config = dict(
    norm='layernorm',
    positions='learned',
    qk_norm=False,
    tie_word_embeddings=True,
    init='normal',
    optimizer='muon_variant',
    beta1=0.9,
    decay_shape='sqrt',
    max_seq_len=2048,
    train_tokens=99290000,
)
MLP neurons of a small language model. Each row is named by its layer, matrix (up: input weights) and neuron, and shows model dimensions 16-143. Each number is 128 + 32 x the weight over its row's rms, rounded and kept within 0 to 255. Numbers have three digits each.
After each neuron's rows, "fires after" lists the tokens most often just before its 100 highest values on Wikipedia text that the model never trained on. A number after a token or word is its count.

L4.up538:110131176168103122075140111157147162108097160074120078169175145130085169134177119044166122115149154134171167153068105150138083157116111135150121121135102153136142148174152157124179092129093159089163120151173122106123168078083141098091108111121123142140135068138121171063169136101170117124088105149106154128103151088221137144148119171119096072098106142141077093107138116111145088138145
fires after: " |" 19, "-" 10, " –" 8, "|" 8, "ember" 7, "0" 6

L4.up410:117080108165117137088122202136117171113146159089120114102144129147097126116077100090154121093120124153097043214092118160087098124100144135075097085092209122101135117159107167114149166168125105162114070104114160113128140112177062128148147116200153127114154169098160088166110089082155137127143203126124113118162128130118151109113118184138188127137079103161205065106054173117144121112079
fires after: " I" 28, " In" 12, "I" 11, " C" 9, " P" 7, " |" 5

L4.up389:111102194146198098133146159107141092086147119159141078141103110080099133152143165113091108145187148113110140112152125139139177133101137101155127163111154125114135165167120100106116166092099065079177190179120166155082182157099106115123100110148176120142169152161143123144084145146125174131066167078078145140139120138184152154047115106151090129130130107109185143140124135107156096152104
fires after: " D" 25, "h" 16, " K" 12, " H" 7, " d" 6, "D" 4

L4.up141:109089099141157177136154107147107118108093160106115133164165113140088071123144100206100095153101138166126068106146145064166180100177154089123095092135126182112133084137123137055124140118190164102126116136184094085126130090086117186127147147161147127124144066121074148176211156138173088140137166151103105133169122175109134122143072133109181122152126116167116139145142169130108106100154
fires after: " I" 33, "." 11, "," 8, " wh" 7

L4.up508:165150143098141146115141070121150175097127074146114060125097163137105171158123109116141129147113133128094131108150136172064143161166084163133119132119116128165105062131100131088067072137180097107116130149091164130164095190119127067099140106114107129170170166156116128097081158173105149129164145171122095122139128156056145194150080128089132139119112156130100134103140159144149147145209
fires after: "=" 33, " a" 19, " A" 8, " Al" 4, " o" 4

L4.up546:113104127167120149114088113129198120061092094127142124163189134194150150163125098138184109113107130104149138139095089199125083079198131111151118119107174111124133132177144117177131105122140128144148103092136140154119128129088149107124138116070189148067141140124130126122173196115173100216130095145136093113121091117108096123112107178146128140144127134114090100130179120070115204149143
fires after: "=" 35, " |" 28, "|" 10, "u" 10, "===" 4, "f" 4

L4.up628:147114172122112139141159132202166119160123133129136145125153077170112123120119113095104073105142153157068127158109134110138188057148103174184170079194129062093130137165114137110083084091102088099105175153084147118124094148169096168146103182103148133110125093182086109134143081151175083132171171151101101213097094059072166163121142127097089120130165115159083154122096084068123136156139
fires after: " " 32, "1" 8, "2" 7, "3" 7

L2.up388:169113165102177108101112105116137178126115140096111084147097195107130131108088160100151131121115105102127111124081085173133101126100096084078056110060122113152125126199093207151129163167152138111073164115095096153155133132123135201131117092122052115134192157110103199134132114147040148129147192102093178181089106139131093175084135163181129159165137149121130114121108132092145132084154
fires after: " |" 37, "ec" 10, "l" 6, "r" 5, "w" 4

L4.up371:134084149100078145139122090124147062096143157094094154164083188123103133114131112135091122101113150165131113186105147101101191081083098121122145102167141164106153126161094100094146124103151085113139070146109163098145106185032182138130125190159119182225121102175137162149169129164075087121164107163107102092108186131143113137120130141121137137139099150157164128148141143087131124167076
fires after: "," 26, "\n" 18, "ou" 15, " wh" 7, " th" 4, " the" 4

L4.up298:106145099138123125128052101132090148154101080079107185136123144196087116089144174165162161174107142129108112150102123138171116115103132124141152128095104134154165181157115193154058138165120112134165180079075110126133115092092112093130124115084157121110107093143119039125177106130105150160158118065118125104143086123170120171100132093160146094143199128102117116119134137149131147137145
fires after: "e" 32, "t" 16, "at" 7, " le" 5, "f" 4, "b" 4

L4.up478:112153122150076129149197143140147117165203107166075088188168129145153159123057111151152149106085139119088103112095074116123110068138160147112168127168133107135124059170126118103157080104050086125114157131144119160052105133111164118141144210167153113129155146108121106184156127059067111129102176212092116130137127171139131139129118092114143137075188101148148070135095139127099136118128
fires after: " L" 36, " W" 15, " T" 8, " Ch" 7, " O" 5, "e" 5

L4.up422:142122089117186084229137087130120119138117111148119115108160095151118166106131068084155171136113140134136135126124160157138161080146089149107154105103143121124136091092130177209075080094181101085116170074078086092108156157084137144128142162148157080193109127164145118144087167118140130137150089124114109126131112171162182077113153168185148165115136099112162180072127151098105140139097
fires after: " D" 22, " L" 15, "a" 14

L2.up524:165123154132101082152077118102077084178085137133109084099140135155179103093106135171106136064186136162161076144151050180152163139199238126114144156117144165107108164171100135141074108115179131126144136120151124115177126100077092132105113168172101092113169140171106139113122131108172118146088099167102120148138097107105153116079155128094116168103131172147109140132126163105125119113101
fires after: " |" 36, ")" 9, "===" 7, "==" 4

L4.up25:099072149175116149163132190121090109161148115081100105134155141069132123142141131192140145092111190119150127073103055120126173122103122071132094152140121085147146184136121146051186051173156137083119175162147091123101171124138144183165128129192105138134122106101101155112159182171186112191135136140133137119109181159150115142175130130091130167080092119148118158098111096124185170084143
fires after: " " 27, " m" 17, " E" 13, " e" 5, "u" 5

L4.up176:099187124156175161127148135135102101097133138127118109150128113144062089120046106030133129080088090088136174194124096156112149111167178101163142130147185113170136137100091159096116096084169108089147149137148137103117145158001160179089071115136147089138082173109133137150122173166160123167130118115109119115144108142147136104098172173104112153096168117147166120150149144165119068158086
fires after: " |" 28, " T" 9, "|" 7, " " 6, " R" 6, " D" 5

L2.up574:157142164125117149159079098090114122191121118169107129129159137147170130071099109110099087125103132113136120170159077153212133102133122174143086062125168110051129111120088112171107089177183166091106121101113099137106143110166121148092124163141122160124160144163130126125146153139158149101145111149053129156141118147153160105115111095129088125127045147191116149176090155117082172128111
fires after: "0" 21, "1" 12, "9" 8, "2" 6, "3" 6

L2.up284:155140108122121140151105102154102117093151097092112027065084064109115157109076149156132101146151099197112131093164155125087188136086136087113144173167142142111128087083135164142110150193141171119176181113109109067133140130146142079115124055093112119111129129157109134120138144117062166106135152126122131133123089166112144167087147102124125112130172183086134154122128146200190190127163
fires after: " |" 68, "|" 8, "===" 4

L4.up569:141132106146139097134118128137150111156093095189124115117193148160080097170152108186097129108091130142080102064118097132137084115099148143152170103161182109081152119157100131096155172194115182149158121027118107141105152059176177138116184104106168118080109140150148200154132072130142087091161103171079143051133142143137166109114121144209142099125139127132140123155096091109149132129136
fires after: "9" 44, "7" 10, "6" 6, "." 6, "1" 5

L2.up168:079198080145140128168107125071188132115097134136124126139148089110099102133124130136142139145148098093095093162132131123094092182093129088119107152145107132117090159088122087161133138081132172156155119171159152195058113126104172065120134159114120092066166170131105118137129166162180141067128129165155097138098114148036158134099154157115172113115164102158093149163107094138153135122145
fires after: "." 17, " |" 16, "==" 12, "===" 9, "p" 4, "e" 4

L2.up505:133128117126136207138159111141146093119157170086146160183091151122102136097130201109114142095133105144150111119141194108107200108142074157082141086151119065043170120181114190120131151098125137102130161123150110108147121127137171110145122062133152102143092069139107092191117151139097118133187093060122158120105144189129156099142106117098118148166134148170091090116106133087062178119112
fires after: " |" 81, "|" 6, "==" 5, "===" 5

L4.up517:174127126146122155109132081171066087099156097150097121094158182143145098126114154180139141142088104098098236133096132166130141134138129103172164136130179218159095119122142126145142106162097057135160144085122147105144129120077068092064127139145070109155127173146163175122164099201092117157169155092109148107156128117118140129118122075089091116139168176137107118177171185136089153094108
fires after: " f" 15, "ver" 14, " th" 12, " r" 7, "qu" 5, "em" 5

L2.up515:028134115099157152089079131146137126166119146131135079159134191151152147112055143168125150098153123096147178152091165121155146150133089144119126154139098112115164151170151105097149100168111180149102141121087159084106104110141110137115118091100115170099152078141145148122092185090170085107132084108091149101137139162139125119136150092153129074153089159157125150122107083091105089111154
fires after: "2" 57, "1" 27, " (" 5

L4.up458:133096136114106149082152138095112085165157126183138149106105097119132112182115143114144177108162172165162115114113142098132127128146093146111137135117138141112105129166108124094132153093151129128143068117113154134089101197093074108132182161131091153118165186112138156080141118139120165083132126147075160115137091122101198149125097152124091167122136092070206142139151133180040198124093
fires after: " |" 14, "." 14, "3" 13, "5" 12, "6" 9, " " 9

L4.up306:120105136116122166138182171154097092173141132098126133106161079098104106146082157133171132135124092088167150171102147096176083128139084084215102150174136074135136172106072114104171042140156101113055132156172115169102102145131169093132131106153137181112137116157074142197121139161159069151088153101143155127158123162110196099102126154121164142114078119058116128120099152103153147101105
fires after: " (" 41, " P" 10, " C" 7, " |" 6, " p" 6, "-" 5

L4.up41:123093125075126137135104126107078142144130197122151161043059128111161076164118140170152134141069119138100089140122166113132084096111148184122165113121165118108132141128093106125187150143128062128176127183113139124117146088104125101114145173124138138195167064098096110176158073154093142107166082129120171108125147154104128056058079191141091151127117156172086085115172127108068167113155
fires after: "ac" 14, "c" 10, "p" 9, " s" 9, "l" 8, "an" 5

L2.up354:186141174100083102175109105060099145171138122128095117141153122181163114141115099120145104045166140137128087085105131111166154118150159106090118109203136104166094143147165107214089086163159089187110144135170103121179109121129094132101143187077110149110130145121159091107098089105106093130133157201158178138107182137120123142129120093125171129103096087076097161074127141099134100219140
fires after: " |" 86, "===" 5, "==" 5

L4.up284:141112114146127158098165142105084155105110117127061098081135154166134163139106106129074168089125115132106135124192154148068095134105090136130125145087139106087104054116149137102089064113151192142120181142141102182141072188148082178096086152171184070146167173118158135144180122130141130162157125179087182110167109142065129139085096134109099183138153165080157117187142116096112102208138
fires after: "\n" 29, " D" 17, "el" 13, "t" 10, "is" 6, " d" 5

L4.up181:192122104131138142178172177134097142133146040129180144098153144170113126071115111159101162122164132143128161139106164116084149155106099051136105169162158123151124194176118153080165140107074158134177125101136098140104123099121106097085174092085100098127093099140145085140127134197110123086131104132146137160161119093140126160079123115126175089105185108110148064118160137121086166181144
fires after: " f" 19, " for" 16, " N" 15, " n" 14, " se" 11, " F" 6

L4.up237:096139114089036077151114141100136154151136106177131102136189119118165119134093102108155134128178104140074061136124120117226098177173151085135100094132124142156162087096159128146112122107166105105139133130092060105126098190117108142127137122151193106087155148093114133202107138113121177166102110092159105117106127124155161193068104135114187186123131153133161155150127112157119138115128
fires after: "r" 23, " L" 11, "ber" 6, "h" 5, "l" 5, "at" 5

L2.up129:169088153064107110118151139125150148153168160150124123135128172144122096158101119132143113096053131136157190128134092071116088214094148132142103143149138153125115120137088164158112084145114132151138122106185098120121184141113200117114171170058171087133122137152109119123079131084110115023130173194122129170148111148105099178126159108079153070080132111126153168145174100071146118148185
fires after: " |" 75, "|" 8, "===" 5, "==" 4

L2.up59:127143156149133091123129109104100099129177096100116145076173090120162129137118146171122156113118098082121136098123131113130124122085185124120116155177058132121122136119082132112140150107162111151113158158140178146048117157140156066147102148175127183106159195058152113087052170102129172158134139125136072139117176112155129149142144102155184075155195138088124088142175078122140089177122
fires after: " " 19, " |" 13, "1" 7, "4" 6, "3" 5, "9" 4

L2.up141:135099151084171116127158080125120110046128146141119090127062105111143116114115133138133091123128121096112194138133170167160165166148082094108111072124188159140161115101105182192146080124184148137144101174117116164109174104153136123093129075106123085114135119120088123090134141132108113185092048174197147100121072198075108130121123134102139122120137174057164119156135136156133147146105
fires after: " |" 83, "|" 9

L4.up332:162132152108204140127110110173175177127109162146131103097116110153073063142081172132087173128133099149108106226159065157090136134184124181080068115103084114110159123142141128098116161125111130078118139115095140149142083100229106196155097120153143188156185120089142084158186123120172101124166143169129164120123155122143115120088162134117049114107131110094100138168113073110169078105162
fires after: " re" 24, "p" 11, "ep" 7, " C" 6, "c" 5, " " 4

L4.up393:091113145128103176112072162087133127167131188114079161128152120136125110224130100174115164145140083129099127149086119069122076124116143123146125153142146133151160191144137169144157110062172116186142066125137087176130165058088085100096121082126080136142124112151116111182122066165076053162145086115191136148190107127123158133088087088065118079132114102147158107137168146158124156169146
fires after: " (" 51, " th" 18, " \"" 5, "t" 4, "'" 4

L2.up63:133063149081161112122119064120123178118151109132141139091096107154129100099140139070134085154039174130140132117168118123160121179108113170098146152146117105107128114147068165166131107156148085199159069110143106147154128113104117186165184096104150062125079109153131119149052146147071146147130159158117130145102052170093137105130133142105133102083155115096141148049131155109160158169175
fires after: " |" 81, "|" 8, "===" 4

L4.up631:158141120148106143102095100112154155055139101104148130140140129173098116137188104092065161218192122099146131153120101117139165161083113119188145173151164108137092088090144127104080170132157118108117142140099124135126116113205103141081104088130153134102053119126142166109100149080179139137101190075115149184119183064109059167110126116137114167121131134128076148164105112124190081181120
fires after: "D" 22, " D" 10, "S" 10, "R" 8, "T" 6, " P" 5

L4.up462:079105102104087075154098082166144130174139161093065072218134139161100182163125147117135107098124149155166114147083088126185177144162095090141104120112127077155094153102062095132082120111084159071105109147160156156111124114132122152149110123136156113164146080140142125165101123108155187153126108125154066157167164166140170086130094079158159084135132139124115129130128113225148070106154
fires after: " M" 21, "r" 14, " |" 8, " m" 8, " N" 7, "h" 7

L2.up463:142191106109153136141083132129124147116125128142149147101160117081117159136177101148126171164112106079110126106086138081136132106139129125110113111140130071195129099141142118096111153088146156146118155250076147090163094212188108111110150123129117099122130157135131114128094146075043130158109141090132105105140159124157092107144093176128102132102195131107124149134102087089214108179161
fires after: " |" 83, "===" 5

L2.up314:119057129141131072120129141099136156144116114125101114101151173125137122186068124156081126104119161097150129114085184131079081121132118165113153137099081110087096107116136077156111124134122120143167131097163148066140162069163105153133151130107107164060129214078117165069134163102141198117165082084130191146151201199167137140154118119151175095134148130135187055164080142128121107126116
fires after: "2" 44, "1" 34, "." 6, "4" 4

L2.up512:131119101138146059134103095120171121078158156150150077098067156117104177075046193141131104115120116153099141074053149153209112200094125140110132170153146108118115130104157171094127111145104126106163109153136155113070142143177156074148116095116078112146112184100093133155159152175096177137104071139123119138183127187117110107157151111115180111101165193097103148100127122151134126128164
fires after: " |" 58, "|" 9, "." 6, "===" 5

L2.up382:112087141147131120156123092144077138175130137113102136140114116084150093108051055101097174109167074102103172135139154092133126119090100141102078139079125167166164124080131143118134131125140115131141156235159101142101117144139170125172121160211117144099098157190095170174072126133181105080089107117104119146177089145097165080138142110118120126125146115130124187153144119186150126081159
fires after: " |" 87, "===" 4

L4.up595:139082156096134104129158138098102107143151144007134139138161120129102143155076088089121101083195151089114075054150111119095157081141173132117143169053206116163138106078108128120122075129154150144129158108117156129131195154111157158147182139133208170128135131128099126159088170092206134112148131120100101109086151062111145099131162163113083081121197140181172153121093135092172142102130
fires after: " G" 27, " |" 14, " V" 8, "i" 7, "en" 7, " C" 4

L2.up528:128090104157099175167062095110130117141116175122125096150130194067127152110197182049144109172138131117113136121151191133087092149104123138125117067140158067143186096167114108085183128160106148148136152140099123137114069163175100096078077081083118157121148145070168171044156117118123077156132150052137091104118135167128120099162103157121144126147131094106152137159148114178110088103172
fires after: " |" 36, " " 15, "-" 8, ")" 5, "|" 4, "\n\n" 4

L2.up540:158123075109177130145142142184081109149137115151103138088153105164116110102065184066166112154104123130166185113094171099123112150120174113051089102147132127163134127104074189146134099146165156156108122140121102112140084174128138097129117145090126156094169138163116160139091046132151155125152095176096126145102121059118132080085163141121144185101216150092124178099175125091132220124182
fires after: " |" 29, "." 21, "==" 9, "e" 5, "===" 5

L4.up316:090151150174148165152118166094077152157065115150134098063163167134117158134112159162139165090171151108139110095067162167205119107134054104109136131111119093129097182085095101095170166188062162137149154122152122154132146109164121177152157096168130135101069149158082132127117113145105101121146138150147134149226152104097105120114160138082144116108146130139095184155140093086149153053154
fires after: " " 24, "o" 10, " Un" 7, "un" 6, " m" 6, " M" 4

L4.up423:118156130092101162119116118089195081086177123126149096134146131177083109152118066097111195088104158149094097158158095109145160158108153101089200086119086124115132142097151135177144092137104103109173168117127098179134142146129145153141021123088154133141104137184137095101107144132202086150182160082110126116085151135159207163118121117136082112129170135097098121091196114144131122102146
fires after: "|" 52, " |" 8, "-" 7, " R" 6, " D" 4

L4.up265:086122170127118116096143197131168152137122149135101136140133123116027102135087134135168207167138127164125128119130146074104075062126150182160143169142115078137177193154133086194144150115049078120093092077166071103117119064165099128133136126078106106151107162147147146163115137123047110148103225102133133135171122134092152159096094132121163136137112123142128080120134151069050104153092
fires after: " an" 19, " A" 18, " Y" 16, " N" 10, "s" 6, "n" 6

L2.up46:139107103112132113080170160123147150115144137091128110107155106105154124132098150084165137109070149127074141166168103075156153184102193136111136066142118126121125184166138151144115139159099137178123116062112139173151131091102191141137125117081147072169129184124167100074096108147112131078101166152085101079086035095050063145150116175127113171094110109146130111087094096120161164150137
fires after: " |" 53, "|" 10, "-" 7, ")" 4

L4.up97:120155180151168065146096106126142117153135176125059126157114148146163162099144080142112126156170108157151126144154167094089132129113132077108125173123178073149092079159068113136089166142176111151164098174134128128105075124127157129169107101134135089173159130143183210113100125159112114104101054158149130133105068087150118179134109045075073093132161129111159120203134144135120183137151
fires after: "f" 52, "en" 11, "g" 5, "i" 4, "ran" 4

L4.up503:118139082103107128106148147142141091160118099089053047117129181122112066110156131109100157108075114122085118140119162116085104109102120207102223105122134141168069131152134091145126122131139167156135103130054129095159070160103098138095155211175157111144171113170068114142161158104116145173145140176156179090092136164159130065093108118111139154124153165130189118128178150190105190107113
fires after: "." 29, "a" 11, "r" 6, "el" 5, " |" 5, "e" 5

L4.up87:136164150149119149119141132098126119113099134147191100175144104151141038138153099145121102119114082103184096109136142098091100067141155117104117144145111140157168130145104108115170156180119165101101131123113146148061158141087100135076129174094057074111142110110164115141113148163197125098114162098164108130082106134094106127089137183144080147120148142094144086170119119076117133125124
fires after: " |" 20, " P" 18, "op" 12, " p" 6, "p" 4, "art" 4

L4.up412:183144079100106135115097139202087108090065084146167108097162145113171055108128160178125091111045075181139165166188159085164122106172123156159141125131140106094097146163098134128123089100163111128089157166123171106103150133132102115110147147126137115170139122144140109147153155076127187181041099127141127126159153139161116137116152139122078144150066149095097122121135089099070078136136
fires after: "l" 17, "p" 16, "qu" 10, "m" 8

L2.up83:130175131097104121111074142170122120126118130181082132141145127069129121185113094101155180122087155098159173130132098096120178124126190114139073123121101140149109129180119102118160125102121124132104194102135138130147085091176111135097184096070151106167171128175156146124119114081097087078134201169137046116112084095109063184129124083097189122108123198161155147112119102088104088111119
fires after: " |" 49, " " 23, "==" 4

L2.up120:175126174100120084181124147072127154201131157148060077088027210083151148124129119125082097101122065104083119187126102178125121154135091143122163172097160161159116125152137157104105194179163104180132126118151151059170096107092094142136146132133142120140133121156120122147103119139122123155132074157118095141142130122115114140146115100062179166167096151143099135119103131175089081058098
fires after: " |" 52, "." 10, "===" 8, "==" 8, "|" 6

L4.up214:114192112172148148144160082161179045084152162112132168126139105088105178121146075102164143122145182168185106121122100158097105093066096103118091116115150146129071128104182115169109111112126107147145106112108125139100096078114122087090154107116150121084152123114170100129112141124185062195140120099083114122089064166137138218130112078116128083146184115099087118107149154158137155103158
fires after: " F" 14, " O" 13, " re" 13, " de" 7, " e" 7, " A" 5

L4.up369:155127126146140167143165166090094081166152117150050081065084152167091078105129144108091147088072130135123127149129167095132127168152155151148161123132105152091103114111138170139113130103164131100098155144139118132160138133153144138156082181153152106073157092175177127173128081119104146130171110160108094119182055120157148141074115140092078169128065082117196172147117137129129071074123
fires after: " |" 57, " d" 5, " R" 4, " t" 4, " D" 4

L2.up45:138093102123189118134059078080117179110106129090182117149116066158082125155115145105062081171065116133142110161195157137172075144070065109115118098190122057152164146122095130174133148171167128141113103138157143160098138209200139122115099104089175123160069071127123161091128143126080138159155137147156140150085118144110119120121144100152163158155172129117122162091146106121144131130129
fires after: " |" 57, "." 23, "|" 5

L2.up489:068124129173123167146099118161168128140129102129132158132177112079100144179118132111137115133071089123080133115134108073091021137136109167071090109107161188138156129142095130102130135147117149167137102168117146122096131139061181129131164160143135081085123116168103131158121139145167110138140094108129126152165127077107136112141201157133166147169179129111166176137154119176130119100126
fires after: "t" 13, " |" 10, "r" 9, " m" 8, " f" 6, " r" 6

L4.up98:141135111152094108111110100093155126152127121164155146143173150124114115129104108093129129132130148149112083108087090087137146169179123203212118115153107096160171120118131158181095103141109062064141097081150108136144125100139148135125130058097107166190120083162170100103074090136118155122169113141166116157162189180163123178080154100133141085128085159191125073077102152163074138105125
fires after: " a" 27, " A" 20, " N" 12, "n" 7, "d" 6

L4.up48:081113078170131094160078132154114128146118133155110137119129142109145118128158133082151099089136130129118130132129117174119119095162130157058127087097146076087102113139044192161092150189189116166078106166125179103130176130092168068146087198130211097105183097130101161139145100104186137102170095099126114143166110097107184106120124128149053122124133107099130142155154127099167066173205
fires after: " |" 36, "==" 22, "|" 15, " " 12

L4.up273:149124163166149104086107128140144145126073136192132186145105076153113128159140138094059168136158092180106153122082099137083133151141106115164115176123148108100134111145154111172090173089173127108135056160115180119122126053143139132121091152102156098196132160082116151133148132107097080122117173190098141076080111105107155052156118138142109124178074125149139073125149153124094118115123
fires after: "pp" 21, "b" 17, "g" 11, "p" 11, "c" 8

L4.up168:112100127062055179111179097118133091130079173090123157172155137088027115165107115134099159124150132147129150133095105127109104112117099081133153129144106094165123094130134163150141126114155179092134121154177098107083149220130149066080112102115144124151182114117109163124129170172129117109105162154162121145062129092143151168152108085137137097132105214111136114116146073097088122145089
fires after: " n" 34, " N" 31, " f" 9, " o" 7, "+" 5

L2.up633:182114059178175099101146123081149135119188141063185194122089146131144111076136148080094137146049123123175150174091114105192117157117095133094102150159126142072126140112089125130093144157106099138123095091138109153126132126148190131173187068149151162075123092106095094169103145175081187132126148133114135129154099136089123084177145140132111125109163126146114070148126117085158139122126
fires after: " |" 38, "==" 22, "===" 11, "|" 10, "." 6

L4.up416:180165092133097096161137161149069086140141129103113117144104087139195091121099156121138113095153181124096152132115134108140117111180138052168119122116169147091085147063074139127154046076153104155127091101188118106097151126165096105145139132145175092107143121121114163114116108108114131142167046144068098125070193162124153090063133087171165183148154111154176157143142139155119109130117
fires after: " m" 23, " L" 19, "av" 5, "r" 5, " M" 5

L4.up19:123128151080114148193126167160101115105077198101102122107136171153122100079079164101109143135116160063116160113169148126128125109135124123122116175107058141064125134093078168091101143075166130125125099191107141142081139149075164117120134124112147111216088124134158223117096115138132126125194120113102112152131074132115157173087133136181174152098129087111108148132169096156116105185161
fires after: " m" 17, " M" 16, " t" 10, " N" 7, " St" 6

L2.up317:097094127132138132108110123172082128133142136082137124143120182149124138106133149144137158202165095154152171075118164146152147160131129135079116093066091144199150139163156102155159115111127148102092176078084100134166144125141140128096113100155091108093137116133166168108085084033110154203153119124159176065121148107174103074162105173177102148135079135125107148069165103177101086174140
fires after: "ec" 21, "c" 21, " " 14, "f" 13, " |" 7, "ff" 4

L2.up267:107068138087152089136070192099058092109114133105110105139090147128158090102100175107144097128184116091113152178134189086165134081083145083161074164144137166086123086116124174136119116107146154156157098186123115123102129205110142128176174130152116130083075161132119141098172118116151132140100120188111062187149161164116096130131098125130129140122179122100145105143118168150135201074087
fires after: "." 25, "==" 20, ":" 7, "===" 5, ")" 4

L4.up308:123038130095121079122121136094122109132081116108195084118125148119197165175082114105112109118159152131095075121113160096147118161181109155117131110150116097156133167062089118110193105202119157128133139104172124074093202087131068162180102115155124145136144108152101154134055112131166163083140092153098067120122132101172109144108129139093148164202138139134122173154151151118177098072201
fires after: "r" 11, " M" 10, " V" 9, "he" 8, "ar" 7, " G" 6

L4.up152:117127094153158131162131123157142087168163121154057121177110160121134215122086078149151156139117104150146153120096100138117131148141056151092165151139120117102175125160115126109155110106097116100136103088136134227087132147135068099149226161156117155133127102119138109099133135146091044129141150128124138196133113106141074199145183156117175148171164148087095150063134117083132160094139
fires after: "u" 15, " W" 13, " F" 11, " O" 9, " f" 9

L4.up219:143141144129102161164113102148110099152094176161117121167124076137143105118086199156067127122162120092124105195115120126129109155110082148086098153136185102126116143111150193105125150177127105145082114122201193141049132083092070108064105156101121090070125093134181116138157148163118120085099177189124110181162167132085145077177138128105129118087141149113108085169109141136145123098126
fires after: " |" 45, "." 16, ")" 7

L4.up206:117158119161075180110125079147096168162105133117136137144135140115118124123106127148079091157176152091102064164187080079108163082118184127160153098116214205153081140129134136118128105118128181178131153130150134091108155085103128090124132119158127140170147094178133154148177087139154070112126136077154102140163080131128161109122141086112133095175146072102177096140100199104111145069108
fires after: "ou" 25, " th" 10, "e" 10, "ver" 8, " h" 6, "'" 5

L4.up248:139121073118112113197156137176109140144128102122135109137210141134127171119088161168134099073120159118112111142126152124113179140108045118118092129149152115110115144076103117125147092152142106104087156109084138113164110101102133123128132049167143119155156089101126113105121090097161175173145151168169172137126141027113160170127187110114051114155156189057154170137120099145106146085172
fires after: "r" 19, "in" 17, " F" 9, "en" 6, "ran" 5, "an" 5

L4.up71:022126170170122140143143123182132123109135131095067076136104074119149110077120141113156123134122076139164133118105129127160096126150137131108175129188120139105156117115149168061153099105123179060186120157155105172122130077132149164110157041126113158153111113072130147140094137113137145120159105160066087177194155162163124161103118161140177131133172126129159168107171158061074092106137
fires after: " the" 14, " |" 12, "," 9, "-" 8, " N" 5, "|" 4

L2.up293:138162106112173187146133103056121138169116193087116096085087126135133158074101116121123149101092100160203094119155091065122133097179103106156106105142186185131163101160159100126133130169116124121138196109136095097126073160031109103175131127109139099118141152119153157091161147124194171170155153114131099125069087097116144151119149157132153131151143108101150153156030152130131152081111
fires after: "|---|---" 25, "\n" 16, " O" 12, " A" 11, "le" 8, "u" 6

L2.up231:138151159153120138107072068151104166129131148116062084112139133122117166081057142158125107112115078196178165138119170126102098124106102158172124144147142199111103120133119156130189132126157115122186148125058108099149152126119081137154136136099080136116152131078130145092072191080161176119192119081075114118117112162114164156106181152162168190108148144121105094192079118144140111139113
fires after: "2" 33, "|---|---" 14, " |" 13, "1" 4, "|" 4

L4.up409:150148102136148146107111112172174191099132116186170180109199114076165045120085126174163112141128045175126195169155142129112129136119131198133097065129143094122122071155121080132147101150143074112092168123100105132149143102163099107103153148147131042176173105124117175092141123174166129143146117151155131141096129150108125108115133110119099109138123149146190117167080143071120162078188
fires after: "p" 38, "le" 7, "c" 7, "r" 6, "ep" 6, "l" 6

L2.up474:119210065118107161150147097141122072151125114088137135169109156117153086148149130119158053173092076182178112150082152121067160117085144132123144116119085144120140175130174167142151132154174122119139051138120140125162148070134115118139165094141140102099155194160126168160116121107141127145141148075101100158090102162127097136112131097151073072152147123102158179065162161170124147068134
fires after: "er" 19, "e" 13, " de" 6, " e" 6, " pro" 5, "le" 5

L2.up43:076079179100118154195132050102059104157199134107161153162130149188072147131145171125129177152133098139166136138155153063159128142104080079123126099141100141122131100130181096114155158103097108156154171138102110090159123134062163085087155109142176152104105148077131132138143144104174148082136177107111121161116058049141071101091165179160093166144152159131133111134102212106123179129101
fires after: " |" 17, "|---|---" 14, "\n" 8, "|" 6, "D" 6

L2.up328:165158104123113196160068119077138101024080107085175149165175125139138074061107106125135141097149166181108118088130117113095152100123160191104164134113121085145107179113125188106117119102150166214156123196147134175146122087103117141099112126130105086117101160122116080156079134147100113110159146083094120122122109122130176112135127040141142120100133151143162074151135107118129120116109
fires after: " |" 60, "|" 5, "al" 4

L4.up3:111118191175151116132216082127179166122113123103097135138084165112094125085142086151081127174162157125137117168122091142109110195116184192140148170099151143116115166133090107142126082135100114096164140084128128143156094104125140137084100147120141107162167142199060104060093133158098090142202090105112146119096109133105170112100091137157136066102094099169150120102134122148160211093100
fires after: " A" 15, " the" 14, " an" 11, "0" 9, " a" 5, "p" 4